Weights of a small GPT-style language model, trained from scratch on English Wikipedia: width 256.
MLP neurons of a small language model. Each row is named by its layer, matrix (gate and up: input weights; down: output weights) and neuron, and shows model dimensions 16-207. Each number is 500 + 40 x the weight over its row's rms, rounded and kept within 0 to 999. Numbers have three digits each. A neuron's up and down rows have the sign that makes its largest values positive.
After each neuron's rows, "fires before" lists the tokens most often just after its 100 highest values on Wikipedia text that the model never trained on; "fires after" lists the tokens most often just before its 100 highest values on Wikipedia text that the model never trained on.

L11.gate397:506502555539516424481492555516506523479486504581470614450416477478468428502478500430551501498454450494474452500478395485439465566540490474440526460549489412502515453521475481471543484513499610476453492487511475508545535523469501559536479451474488561466484507461517502540548478512561517533486540466509473484496477505436547498585513572444467491522511480506554511426443547511491428484460546441560493466545461502542542500554498509589527466434551503436476523460457531514525469528555525523483584468534494462514515480468527484515500537514523427489568466519479416550532519470460517534
L11.up397:499467398537528561560460502496580461518492514474598516445431467515483509504541505554546435511473521474488541503422526503500509572490512460499486489500522504524501567443552479554536565484502611522476429480454498495498455483507473516437482473420571479516489505532454527553520544428522499516463505519486481481507582452613500558521485546508508580509454457486561516566467560544508450488487430472557447501478527589493471484530504574567581459501472490542412534500503461555497559476473477509529447527488523547448497480530547463514517478516534503526469448509513507516611520459489538523
L11.down397:461555563508518510510509494567549471522524497525499502488412455592454533491490502509510486512522497568500446484556365491491488560470486508510535474547467524521480523459541498580436560490582431583457519566557426557528501480519514435536461554508520507480520540505561489554483585534462480496501506514508383553495517565477445531480490511527544578463553478501496479497531506559501441536508530492447501422479491494534562514432469483524524520532549530464585533504492440493478575448448449515457415490472504534543556508504539503461491497514522538488514533486531514523476596495496515479
fires before: "|", "\n"
fires after: " |"

L9.gate454:494479466525505537448530470539488577505543460441456531515488520530457527443489523546430456478493446506483535541523434451489413504465511450535583504522454510566526518419527535441559528574567546502407463448506479480451458479471513468505463523513456496544521576514565489427534554514471456515476508491540512484517440518503526499502402501519527571478515540440500506482522531444518423428387489436544446532498552544521503425525554549559473376484437554494461497482495551504513443482509479465441499520470504499527556469596459470503563454512485553491525504535457477511509541515465523468
L9.up454:487448497496555490497573497473533490498517487550472513572531538509507522479522520487498475543497431449496492566413513555450417496491503441534459498477527503482493504464524448473492433508462399477451492453456419567487497484587431525533509546500492457485554554560483514484590498514525465477525514466373489502526408484482551558478438517539532524469544568570503511499447532509469497462564490505489568482529479520474476461535433491528581503509432502482481567529476489498530549537470549518519501414438531467536517415507469492487522444536592449480536483503541539422539555527502552454
L9.down454:564511463495485530499536473475512532549545507530481572492561531465523572484502468583514509501491522482465517526469453507440482497543561441556525506543437511494528493492485490548507551517563507480496495458469535534523415505563503560577504601529550568512482500538504484476490531569523504506463523495436507501550490516526428470494493439593480458522437512422488545475492499499513363486439504518494456444528534483486522543534562469469565447484485458511501494532506513522512537548496512592473600484454482531515547508549497525511510523502513500444479447465564497509526502535458461493
fires before: "|", "===", "\n"
fires after: " |", "s"

L10.gate96:537480476473538470519501455530478555431448533509491480370485457560398510512502536548480475507453520509486500519472490498517523465415491445480516454528541438442500505522481454530486498492577564554436472499443503506431499601512491545543459472496531504475498489531462445523513478497514417474568528502503463548526477470532474545515461453513446510532442478459482460512452540510498471550494487475504453512524546537476478537531566542586515474515443494566482521480512561474546509604467508551480452478505460458481546543454500477502559408469539522480558459579527560475467487502558435543
L10.up96:516514449481465490471516479488526457488457467592496519497516500489543439484519520592510501484427470452466485415506513469492404488477564474481594450481484441559532458396477446487491580496594520519486447526545504533511512464510462482509456461474542507409471505512503455509469485550524495515495498536482468542564437504517496530520519501488514449504533512451475498535465495490448518522497452610553515493481516475527518465494534518520434451588497479517481505502489511508439436515479557558543577483472509572486407550479492522547540498482511526545469430489442547482444592528489550498
L10.down96:489508530475533533542518478424477486481499540549577492377399464473486481454469552514535483539473523520466517458469516477458466490533537446488560510538486492540455460455531494527509464514606511511455513529526459505522428518467528590446466504435485531482480469520575520480487488466560552447502543524485404457578501519485491530550492520516450513522443515499458514554556532505502452536487563586511449468490502509510561566522495535550465512479474490537534448503492561574520543530481479534431645483558485482474519473486486483488553456389521433512520567530511565571458525515490479520
fires before: "|"
fires after: " |", "---|---|---|---|", "|"

L10.gate628:468517491495510462437500508474483509523494510466511539549514530511536485520594470512522433533569487424526526463510526520482498395489518500521447542463493508533466546442519495473517489537485534489414552551563466502589543517517495461576513454547438553427479442491559550437526499474530502478512525461488452443563432506473542464522414496505525519448498458450432485535592519483461469459493531516514475515576381551553510501484500479477479498536407571517525532523469490540507561521465448575443460553488447505497478496431526550514498481492552439554484490531548449489447510518520494528
L10.up628:516535559496480516492443528499482524490581512500462514471434507472495497546604466477484507512527491458457585523549483488531573547525499482523477510454491464509560523442479467522526464492476517468537520461463516476544491457506555518521473442456557515591509517529486532580512480526474502455509502435485448469488508493470506435441469415464496509488494533545585477545530514525514495579506516520533556436469500479431488431527501503504445472432438577442542514397436477498508484509546493512453537463600487556489493484454570466502497463523505510495477500546477563370527440532510534542
L10.down628:449485520537527555509578569548481501492528566497446492466510476517490498505476492538469448509466509490554533547540439496510520468569514485484554559547455473599490484548521450493461458450504516543445524490489469554562493490434513504442461525499534513467500491511534516472484541534487468546628442486464460544524515504460555519551440477572506462478627501594533494518539451484475481514477448526446563577405571506437518485502466402509501489526472488553473545506561551495447517500508498478506571495533515471496575542517551482496493514499543463540477493557585455576503498498469496485
fires before: "al", " was", " is", "'", " "
fires after: ".", "I", " the", ",", "ult"

L4.gate67:519473536481490461450506558445596493465459491526438525491515475512507461496436497443476460488499518465551491482441487564501526526458401513540538475501465494531454464496486507467484491445637481456503534503459527563527602429549507594519461412533481556560528481451515444448540474491493402526473543512452488472530570434437519534415440527528427524542481494430509470513524471532530488467456524476499468554521540495480548511500452480461541488550478527523488470544500481488467497581509467496476462497458519455459480533540499478585450538482477509480515507529514512456445536540471461518
L4.up67:521491466484477521403518487478494551525482497448484502453515503588487471521461521456514437482449468494544498496485536526532447461548474573465483490452431610568477516456473515609553468524510466553524507464460463475527572536428528523457467479511482599557528535471485397450519457516549466523508540473528493493525496493473521532451490509496490458439520523509465473513453489466471456424499548548517468481485530455435486567515499453496512514507511507471487432483563459497515486485553527466473487465525514409431568531576598497548490478564483514450542507499506504489431550467582464444
L4.down67:533446473537549566505491552531508462515539479508540481440506482468515441587580527445454482476514457547589538512526543486568520550522455523521540473585543509546515507455497540490488546472515569471558581512495480517537475459479550547472493454520494400441511466473437504529446495561500499515474478527579512498528517507460446477423462462501493538552436468489492553560480475462517456559505524474461493536489501468513457512555555556473485512470483441468505484554525496496508499485555403530507475494482512460501469525543607461566405548534511580491525513556470460538455545517502454557
fires before: ".", "%", "\n"
fires after: "."

L7.gate345:568423510483496475485498488428474431484535501531459516483441456482631463478610553464530550443499447540528491564436531513517452595481512562519500446554545493474551513425397516551444542569497529473489468497462474458534497424486552509468418520475531503473451551456498519427558517507461504503461467445549554457527470479469465512536434439541462487499537543510504513498526434479477513445475421431467497539487510481488466468573524513544564488500466556536555486521520542522522511524455502487466502525518473493442459492443516454445462498503520466504575560539488492449516506499526514556
L7.up345:545513499526556432444451545581515489456502493464483526509537484531451545439522532498506453472536519490497442534564460519565538505516449486542482420469510533538467482471506512478531529500437555478555476496508532534559584498511431442548562447504502463475504484519500529584428532590536558516480502442516526498440590449448453504561472479547515423534540472505453494576459510466537526527483468464494508510431488426475509553464519504480484481547525477520464480478407452459482412426463479498518534464463472460460548587590523519484510507527494494467512560535481502458528548465496447565
L7.down345:552496452555517474433439499491479466456525452474533468538441541505446476498466515483562495516566475468566469478565544572514505484422477522478477492479488476460498512509482488498459510456481540520531484588504458547509480441517492537431553477469503493510558472525525489583434460595524561471426517435500496502480523532507466585491548570498488462525550479391517519532498487456574549459427504499510493456475467429464434526452439521469476488558517509455451520447504417535478529525528478494513322448456564469513501516548568445563492537445471513492535553562481498499483503437512471491
fires before: ".", " |", "%", " ("
fires after: ".", "–1", "00", "/"

L4.gate313:477473505459551482477464506552512515495552532526485575513529400520503485573462518456571496466479518523504511473476501500480478508485504458542476521518475581524542574471517530494504489528549538485505564460432438502532511484463576501482492534507562455554541544487493485471484550505468521449408440510487546466471449582450557495545460497478517451443541390552449467470554438470456508513473487480487534414527443533424395501544446491541552451434518458484445464571499539542525475545488478552561535509485481511413483515507483480552552501496542525523493528509481485545593505487438571476
L4.up313:517506461471454532552472483480477506509499465432500561505504469492442521508478546424510425481477470527439487463546497410534532405527530510516555556512473527517568482557535445537532493573503573497507489527478482559531535445442493465443437461513559508515511479513475542505539515503492595483504534478445561481489479516453523458464475473504506484495527472511457570462472461480463454485510475469462513505588509548472509455536460531472523525533546500553561460486460467451531541523445514490512549538447529533397399447546509493471558465579437438482567480519514470527590473441500481458
L4.down313:599506442511440467590549514536513539441483490441580521426440449542430500477505503417466538457476478507544507536489509494486552422525500507498550476481520500424494555526583515486486556487514496503526478463492459479514526458526524532474470465484601538450446464443465579450484493492510549502487507505470489436479557462546530457505502508520555503434516427480522533501503572535539485535556456424579438419457475489544540540592461502506495434429521501541561480499431533470556498517477525535525480519510469528379426459478451499482530509488499535492580543464563512493517535478428445523
fires before: ":", " |", ")", ",", "),"
fires after: "–20", "–19", "–", "-"

L10.gate15:426463462466507440547476483517485406547523477459519537483449561493549504600528456519528525504502551502521517565492517389497489549545473556523497519547473536548499558581504530558548479465480514524444497504452466503500555507498499442531488510544496433502496462536543557465437476500521492473532556544428567431499509524549469509510472525545551452510484481450488444558519524532458586530527475444580519439491536457476448554473490454557476501552537500525587487518531517557510466493471486525522523554527492562427508510526486602476474494530396491537475467550471482496502522442411521554
L10.up15:455514492535477516475461495502498556508593461491487565479442500506468521474517593469462533594441458548509529468534482527457598552493439491548463473506490546469436534543525488526520446551446542424504543487421525534518511472528449493501435487492458500494562505467533522508536470485498516485471488446477483452472433508492447571511559574539542486477519523478515524425430480567511497481506438488490513511493535480469531510484490537467506457536519540494522430518490480474532478446501509594490478531504466463439454500511536434604514489475457437577601517426524529464533527553551511526
L10.down15:478472489617510550495439548490429489560480446491504446531525489485476497534571566514543431496477448503459489478489500551549549481564541513546486466481550527546521508440448521432502540566501453549570492468517528528523540470464480438516517446517479459457456467543476473535470532546480493509530418526539455486560462449450499537526504481480486407483438590454451492530548474549487497510507535545551493511451509518470460508482537540471493497483520498503475562538522565511436446548424471483522537477505514498535503504451488487522457423471483535421485494529547435472497471499542397511
fires before: ",", ".", ")", ";", "d"
fires after: " in", ";", ",", "-", "In", " In"

L10.gate762:495521480550430435475448446487495509480540550497396530481458439439541486517550500460455481472512510492480521429504562541559577518527492498523539477524582392555468506517464499477562526488471546426570517504527545514483506511538472448510483525533521532524503521454457495482485519543532511573553488489544527498487492552418565450483468503399439435478551471481470453450552522454471479523477527544448578461543531531516494550442516462509584449466515541537496488443521473576482511497521525457529516475464557458515499515521463499396481517453460519503527504491506529488475452511423432565
L10.up762:510506518493516526522537446466424535514547509496512480504533484482528536487457514471477484499592476484426509489527501460498542542481594520495500501496480440506445459442531480454502524546508522467481537503527535498435446540488516544492496514538467518458503462479495534507527579484514546527496508451556465567510538530479508498512510522518544565432559496548473457500536502480487435515504519508539538511555447497485462517513539530515509510469482520480467602409514505496508519557471492547505506573569487516537424526499562497473445487498563580521544460537498508375540429510502424584
L10.down762:482503495521556399508449548481526441533567484459466497455493534533576500487450527458484507446503470558454535536469506458558506510522515525483498488439503481619580534523552519523552518508454539538538456496518595478558575504505510507514502514484496498520533503467464501501496491528428492518497494542538500498509491491461408447545527496483487490513474495519456522478507502489430505579477513491528455496506475544490449566453552495439465508525503531526507507414574531530460537531469480544558629468586490510491488522488512450553498452477505523489480562452546485448591444494500579430
fires before: " was", " is", "al", " "
fires after: ".", ",", "I"

L9.gate125:482506490516469431443417471523424541505523463551576517469549562487486533531552550567509488517540457543454575487537446507576532495420522534475492521531517547525511488489482502459428460509571501509430541498428538483513518499548472539563447530488503478529465515528494500484441506443545489490517562479510589541459496472579465483441553529506489544532491541457489447469468574567540504505575509523464470424493500500485457490492432462455500445480470414563449563487473585564480558489425480478496502542501530548406492495543447495517498508471554463560545476567480523432520527509449452544
L9.up125:397447466505496495515474477445519491483538561544519477484550447577470510549528509548452523483459523508529531508489553501485515463464560486546478545445554472434364531533555451446499514522434546491486529538473553469492499509479494463547470502539489476497472554522470541490540511525508506491473502421487550426521510457558558499564490505495524514497553424506391558511516466525463475419526441551552438502468549498498432519509508506457515496515475498486484498551502462521429417535608498534610506547468499558536542455515481561486536471528511523458547423537564552548474467423509542496
L9.down125:483460539500433489553565423450467513507539493515599517499570495456550497548525551571491531515491481527472520532475456507493487586469499493530505529542503478446482441446491571504547450457561564572510489439476451444522484530493504478458462478531496534580448457565485537533523532489494556507558462515517533469488493557539488525483458537520564451525449535461451549511472595482456466496508477524579520398477540466544530489556489477504536437544439390572469466523468558516496498434495480481438462471436509533517474548478469535518517457489510502462525509522399542521540486520493481517
fires before: "|", "F", "\n"
fires after: " |"